{"num_attention_heads": 12, "init_std_down": 0.0, "learning_rate": 0.000907, "lr_mult_qkv": 0.7, "batch_tokens": 65536}
MLP neurons of a small language model. Each row is named by its layer, matrix (gate and up: input weights; down: output weights) and neuron, and shows model dimensions 80-271. Each number is 128 + 32 x the weight over its row's rms, rounded and kept within 0 to 255. Numbers have three digits each. A neuron's up and down rows have the sign that makes its largest values positive.
After each neuron's rows, "fires on" lists the tokens most often at its 100 highest values on Wikipedia text that the model never trained on; "fires after" lists the tokens most often just before its 100 highest values on Wikipedia text that the model never trained on.

L4.gate498:095118138102130147156071101046077076091135146118120105151102036145175113107087185129067163090099113119192125149095133112167141167103098113155137114141147233180176116130174092161163155117044113134160092133167106089129108122180102117155140115170194098123091151132134171136144156181112113116149128087125159172083145082144106171033121139117080146190121118125104177144099048133111126092135084185057057129123144159095164132121106075123112180121134116139115102174129153098126172107187136164145144125143115135091082199144070126140120189150114111093155121142096107085141128090143154115
L4.up498:127163090137123115091146191168162181165117145119078144112174179093137110147152068135175102161090155096066103143149122103081085122174197114081131105048127109107096137105056131120182078127147145104104161156087148135083124081093138117075127111131095083154150111120107138166067037128117114130175118116151066106158088169183154155203149098132144137120149111069172119116158156134133156121121116094112130133167130117144121111122135153143127052112162157167145157152141111156139097084102119159121149175143144110113192091112112115127141123117127143113136097104192112167100133175140176115
L4.down498:131197112092173128142098112060125106154214132118153115192095092102131089109123135104136140119122106164124169104113129128137115152184099150065129132170165125173110160138136167139134179144090133097087169156111167100113080129156115098111147082146109080138091115142140140141070138047105106162119201125135106183137129096118151128124165114134133115133109130099114151119128063130151116080170113158109097091135185093151202255181128140186118183110137102108106168134118106096132163118147133167174139172141137080124105139171127160181115156117151167113165159115123099111127155115154134171
fires on: "O", "I", "K", "N", "T", "G"
fires after: " \"", " (", ".\n\n", " ==\n", "\n\n"

L4.gate476:178154162166143155128140121092129136142127084091072104117106131112092154140191122093155109131100158093146094108124133178121102087123181085113112057140182111132125180115147130154098101127155174106117141103122065125095144108131059136124128172106104095120074176132107204126058107199138115142157145120134150118137108118141208138165158205158021109163195128089145113141145130164151125071190139130109096143113132157133153121101140120163079089110099151134096131118113169131167115105126063143093126165158159127132038119157139105140127166166063122127127151110160128147129135145118120094
L4.up476:111080113084125147116128085129136147102162156085100141126129130087131077133108098078088161143074147140187109046142158140094130122121185112128132102135172111114155156101035068133071109118088140099141132138152135144118106126128144133173123100136177165157133185140121168095112116130203067165112119157136096135121143173162107169187090054135137169101108152153087114062147141135109145119106117114119164082074106151153142104124137193113130133104113112139092115109165134121142136122089056162108169115108065150128133116153138165103096103099104138139138135148175110111089147093168127046
L4.down476:142075145103126149104130077106138129139165123107133102112122154096156142171090134138148147138168142113116142154158113164109118064169097128104156141136120127115128157090091145147144138128114143139165104120212106077108084158155085107054138156148186170146091147144089178117141159104125088201117121195178168114178120119100184179127161141091168166099232129164105082141177120119079168164110131098123101194132126193129158175135063098105113165107104088163116057129115150128123134141130092165137129211147126160115093170118099150192089095084135147129113090169150122102146175125108092080
fires on: "H", "s", "C", "h"
fires after: " (", " \"", ".\n\n", "\n", "/", "==="

L5.gate643:108136103130137094056111180094129107120136124155154190090168107127148119113078129121090100159132186128136127126122125152116103087134117112138092122106136145066156124109113144162175135167066114133094182211185141154149186138120194157158087141098139135206074140109168129171074055136158103131110148156120121150122147163109153102160066109121144142140139138155147159046143110118173125133096089147069114128070107061083134178084146140109151189035105115146123136166178144154109131114106165153041109135154121147079123137140142115127113137155118154129088189096104170119090112153161133100
L5.up643:065136097104136143085163169131022070111163107088085146116132146077142085126154198137115126130107100076190079149097146123169141088132167165170089095109111100096118135112110107090103099112149100130112092141160096189124075089178162156098133141083116165176135162087117166156095111098120105075089143141148120174065191176116127144172077133119100094133127098152172158163105167112149091106105073129045091138087132139064125124127139204095121115183145176206092139124133133101112076121105097124070151179115085145140088158163136151130131134138101116099176131094141087125161133150153171160
L5.down643:085159096085162122118112143138118109090245140074100168109176140099117171138173151117121148148138130101146124125103188116115098098087138152179130118101148100087102106133107097086112082154143125121102167127133080109108114118112178138135098112058079108157154156130096112106132137065110123094127129180127162118146087165091159118135114144138142109126130095128114141105143075161187212089108089119088162151125143060143105255139139114114168150115121183167139186152131122112091088098099116122097074136173113178093124117077124112138007131107100122120140151145152139070128144177137100132
fires on: "F", "O", "d", " chart"
fires after: " (", ".\n\n", " \"", "\n\n", "==\n", " ==\n"

L4.gate762:194117115129145098073090187074110132116140204124152090082112110138051122101085131169125092162135124128128078106137144148149151095165129105138144147094123104157101096060081121144121121103109123132123153161136171123084077147121161153142120090165147137122131123114071170172097123128107153149169114137145069137153135121163103172158122116174141129143159177097108125190102127116139075133145087134096125136140096142168146142070154128148143132093098055076142150150103119126109108111100088140109146182089163097088069128130134138093165190104039073145093075144057087142094125173085141097
L4.up762:066186147137119113166141083086087071078121051068130116154130059141101136120179042183148148143199070130141091104118140107111119154135128128125122092118083175111155131129114161166140175151111125098140164109089161095187148136058108125093106113148115128151099113111136135141146164119184092099146110078099144122120120140110145162141122112129161186137138135121125116181147108191117161088084095159072148153163159087172145156114144169111120160153103148170101143080169116180136135144126131110124152144164163153139068122084173096124071104147139166129162164140150136065189131085145114117
L4.down762:141108076142121085075149172178117110126064074167142185120147105120119127077192123164133127103173093123129116093114177148119122121108183138149155124106100114095215128124160155133118136081124102131120131151083116142082151140085104159090115129126091163082120166080046136127100136111099071119148129103102105172120165127141130134110109185109126136155132163102139125141091111148142101177138146181144121124130201121104141090062135033153172165128165089117153110078144143104168106168131116118132137124127168105120170137130150200130138106136117166137178116155176158159111109156100161123
fires on: "E", "O", "f", "K", "w", "c"
fires after: " (", " \"", ".\n\n", " ==\n", "==\n\n", "=="

L4.gate102:136060112087155110080087167064071056135160165177037157109101139120084088075137078177097120188132180086147121128156093111159120184159136146148060108104114150177162130126093061095128133120079107117121175148105169140087104130073163165143099099154150101097118136169111144117117138186199147145183139181150108115086155174100075103109102074111114156146146220139132147114124095169096063125113022111097079130109139143072118132144123120090144097136188128129136086179134157148152137134125135165102109193136108152158145174151109081141145100106096091102134107131101144138152115167136134124
L4.up102:079124124131149064119141125135128178100149117081086147069212222113140168139128145073158145094145108190155089121128151098134136176137152141109136104139092101107143079068158108164143137090152118162125113148165054106114158112178142107195116095137197149096068071141078125117140176118121155157102118145085112131148186150085176122128081090147090179123090148132164165084115099094190101113118099111115120160152120164108103099130154152031138130157137121136189126133130157106131172074090092153105107095144166156063115102177172130146114086202100128113110137123139165188144084125128043149
L4.down102:088099160097133093105122084138101143132163105104104116100105171124131148174126149045125163107160079132106063031101147142148109104138195117137104128204108134108171093090118107131126178132114096156159133054100144177094139082152103156103175105168090134163114098180151072103151172169121136138125131085129094158192138093122165110135155134183138157072099051160082156076149114129143100094055143143146145122132080186179132091146165102141139134150129094161132147138071098086202146096178102134096108115152161193125150138150150115078112085191163127166113101163159111186177132055056094066
fires on: "P", "T", "A", "arter", " soc", "I"
fires after: " (", " \"", ".\n\n", "\n", " Qu", "==\n"

L5.gate701:097164104098143097151085113135138148161144202120098138116191106154090145099092148138117135165139179087165123083116144087113147130142072077190109075081099109126175140101081192164067149157125066073118146128125096137113106098091157116114133113156105121140085147119112169105081074102140116134147086104145134128117129090131105169108126134196120119145170148113116114131101100196148054135105091161056085147060168105126092144167119137153129086136150136170111113161088079112064116168125102202117123205102142133092094141090172167103158213169082114134139093112129110123137134143084127090
L5.up701:078165136068092205133153111114106152117146158030137119133125106135201122167073163116111121076135107098144111151090122128098134168141090142116151149111107128106121134152136150116088144174107146118092164083129089153132165185159121138120129149089176146151118106128139129105058127098150130103101126119153114156086155118118128067140137122097104078075084137119063111124132168127192127156142095136095152126167148136202126153066127091178073100087093169092090173169150155126094165098112148080092134184189098099106147200165113093106121096117154161128149167075129141102144126140128070140
L5.down701:134094172130142206147115103117142163126207212137119106142167159165128118134131154128180123153123160133121142144147096175125132097159182165110163182118102147123135173049113123138048102134131148138096193089122144147102107186132128169146084152097141099105146130130068092160131150090141173169137147143155149066189181085132111119159133121129110091168137145094126121104108147125114119124149145121097142170181167121110107131166119082113121099110121133071107122072096125060181144080115131025095112119136145131140120164178126132188100151131117131104145111069087113093162101096124045157
fires on: "R", "B", "b"
fires after: " (", " \"", "\n", ".\n\n", "==", "==\n"

L4.gate503:116163117138137162188122160073095140154125126120066141168134105100110157092112109121113122104113159128135126154063062128112105130115146107102091171137127092165099141091127122142114076075118139096133139173133120069087192112152115151178095151162174102175116151148082124157069150094128120145142188137113155118116154170119129093107106114134113098150126082153062179151141076124183151105141125126085026127108187147086158124158116083170061106129123081120159102172160095105055076085147146143137125169108131091133094151116167112124168147086077112180094059074107146179088137154164140098
L4.up503:178103119121106147115140176080089102144093197113085150156130111079087154121040090102123174183146154106125137102106077161119141112169111135113122136142124140134117119127080126145112095094171152105095139155143150070127154137146137129165088127118184132133064137128073108130117158138117143183105151145103131130129155198118098106117143121112094116152205144161104132160161057128184136087150127116113092113096136146092129080112106124130079098105121098145162078208201109151125075115136117147120130133081084109173098124190127105116155114074114157105118036096137097125077088189179141084
L4.down503:133130106058070138082104144092119126094161107102163098132120125128136133138059133094150191184176153090173176113170143099118154119162159202117090168136115143124111128141049095141105093113140180115143159136155157136128072143190062081161130115154103175127073131135138158105150130175185101109096140122114092105179086144148139143168169182213161213116112135138112115078099142086103141138112111142178167118111042178158128121145071160111130183110126178110175127157155082085132115152128142157087158142135119101124081114159059174120082105141199098123120095132140077115163133117177105141
fires on: "N", "C", "I", "O"
fires after: " (", " \"", ".\n\n", "\n\n", "===\n\n"

L4.gate173:103082130058160133077113116139072172149135138129112117175122074135129113095103113124147156129109090056105182082093109098156072104132111138166136095099052134146131154116078097124166171102130111137149129113072121195081120143150172107140167148131149127079114167140074152153052092110142157166108129129140116142102108201151208158058156133142094117134159198133137122136140096104132099182150060130105141135138110118131148136101131151129164146134150117131022090147131191141138110120121094136097081176109110139110161150137136110097170202167113115176150111147101110146096105171090087097
L4.up173:092154128184124113114120110140121129163108122143089162103124163090097097149128113139126107159154113138173137135136147098050149120113161123072144140085141064115087065131132169191145152136157090105066166113122115156146153162079084118120146097132105154123124078147129132152079075123136146084170112062146090109086147110101132115156144153134107125140084087152141124077116155151189120096107071130136110062147132134066192116091156135156143155090080140183131176106109075096140134088116103118149146173177085153134157117132101098137160133119123154095091108084121188076136134071129106203
L4.down173:167136163170119133172108142090163098124106118161111196118156121120152125129128128122151110141091128127104117073150132082109093167122177146122169094070116106158111168110130151188109173118096139132098136121122186116161079147120123104136147128104134080121121106096112094149109137081100184135081181159144092024169182104198096141132139086136109143108130126160177141170100132096151161119137141084081124101172137141133104041098136131148147146177122129154088127081085138022178122125151159160089114198127144091132082125160201162164180142139148175184130112124123127157118134121128142141
fires on: "O", "R", "H", "b", "M"
fires after: " (", " \"", ".\n\n", " ==\n", "\n"

L6.gate368:097117122155104148134093140088138157138181106101121120127107129146081129125138134105086126190106146147125090117134103123121126074132101117190121144100119075133124150032116095113142134130079152110094132150111149104123101070094131128106107123195116161075084158149101117141101083141093086135092097112195138160168110160153089135110117187119082157115115163126098096180117148115143106090109198161126094092165127126129104144152149174170141080061145129129082134203075131170161160118146036076138126121119162147107129121042133162111122181115100106132137105146118092186104109094136140174
L6.up368:145135168162186117090086143128086138122135092102128120138206186097123097178109155100094174126081063124117137119127139086170146158111132097147123142136141089123135098108088112159147131125080087126099120122083114110126081161136138086141116060150051050105081087096091148125092126071115096169138154136183069159155102110123145121069127098164073172134109146147120142096167145129151116140120062126186062084179148168118163142155158130124125128139154109150181134124090136093098167080197115144178178130160144103162093145097116160144158184125139127113174108111112128175155124071167240129
L6.down368:133177127105162175127128133120093171116153133119107153153190202106180112161129155109101036097091117158178127062149110110115082128163165079098157182123087085078130150078104078095139166110066127157102147095075094102122121146125131086164081158166188083134113090151107113145106144147130132125118219109158124070155128138103141126136119099119087172140164187190122165174152113118088159127110125092169091155193142113090130215107119121119169091141118124160114131163088077130122139105151119168139113116123116138145117068077099134123012119108133098117119081160120165159136166092156163157
fires on: "H", "D", "-h", "d", "I"
fires after: " \"", " (", ".\n\n", "/"

L5.gate515:121159154056108161071083110098136102128144133127139111114136077123079116100133117132094108107101114164097149152125119072156112170152128086144142121107123153113120192132070151137163089119090113088143151137114221101120120111089046139185098106163178124164160151140135141143086134123144145217132172119131092170110156107148160115201108121098090117112169154101115092075088094159229113153131084139160144092131144124143151132123111041121173115107122087103142200140099144124115143106085168170144125120119140088105108130131093171119188150154117061193157123093128115073110114121120068098
L5.up515:142068122153170161140102129207056061155144129100105172137104155161123143120132127107096126163076078094105120116114139112088085134167140140118098093127114099136152165050113097124110147170112135155136167135156104109078116144117110155143146083167096154129129136184100157116131090128110094116166131137188141114182119119119161130129080124119138089063143172119157095140164107201096114120107173121080112143098115147097132118116198206152072117084137162165090099105097151143140117148146071109118180221114126147131166215130131088161109155068136135113149119108104149146107116097150115108
L5.down515:112052133144171159129108115138147101134110109102129172182171176185150155092112111105136138128052170149101173145106133110078060178141172108109146124127102100126154126049133101157180068167090139135115139064172051119111112219167118146110127097096125136163085144193129085175058146075123132114156138138135160028143117144076136149166068124097095127090174179104182104151150135163091142114086112145142126233141102120093134150087113148120083082137140133124120117114122159127074106082150104087104145158113118107131128151150121162189041179113147102149182162064080173138168127135142180098
fires on: "D", "d", " Ge"
fires after: " (", " \"", "==", "o"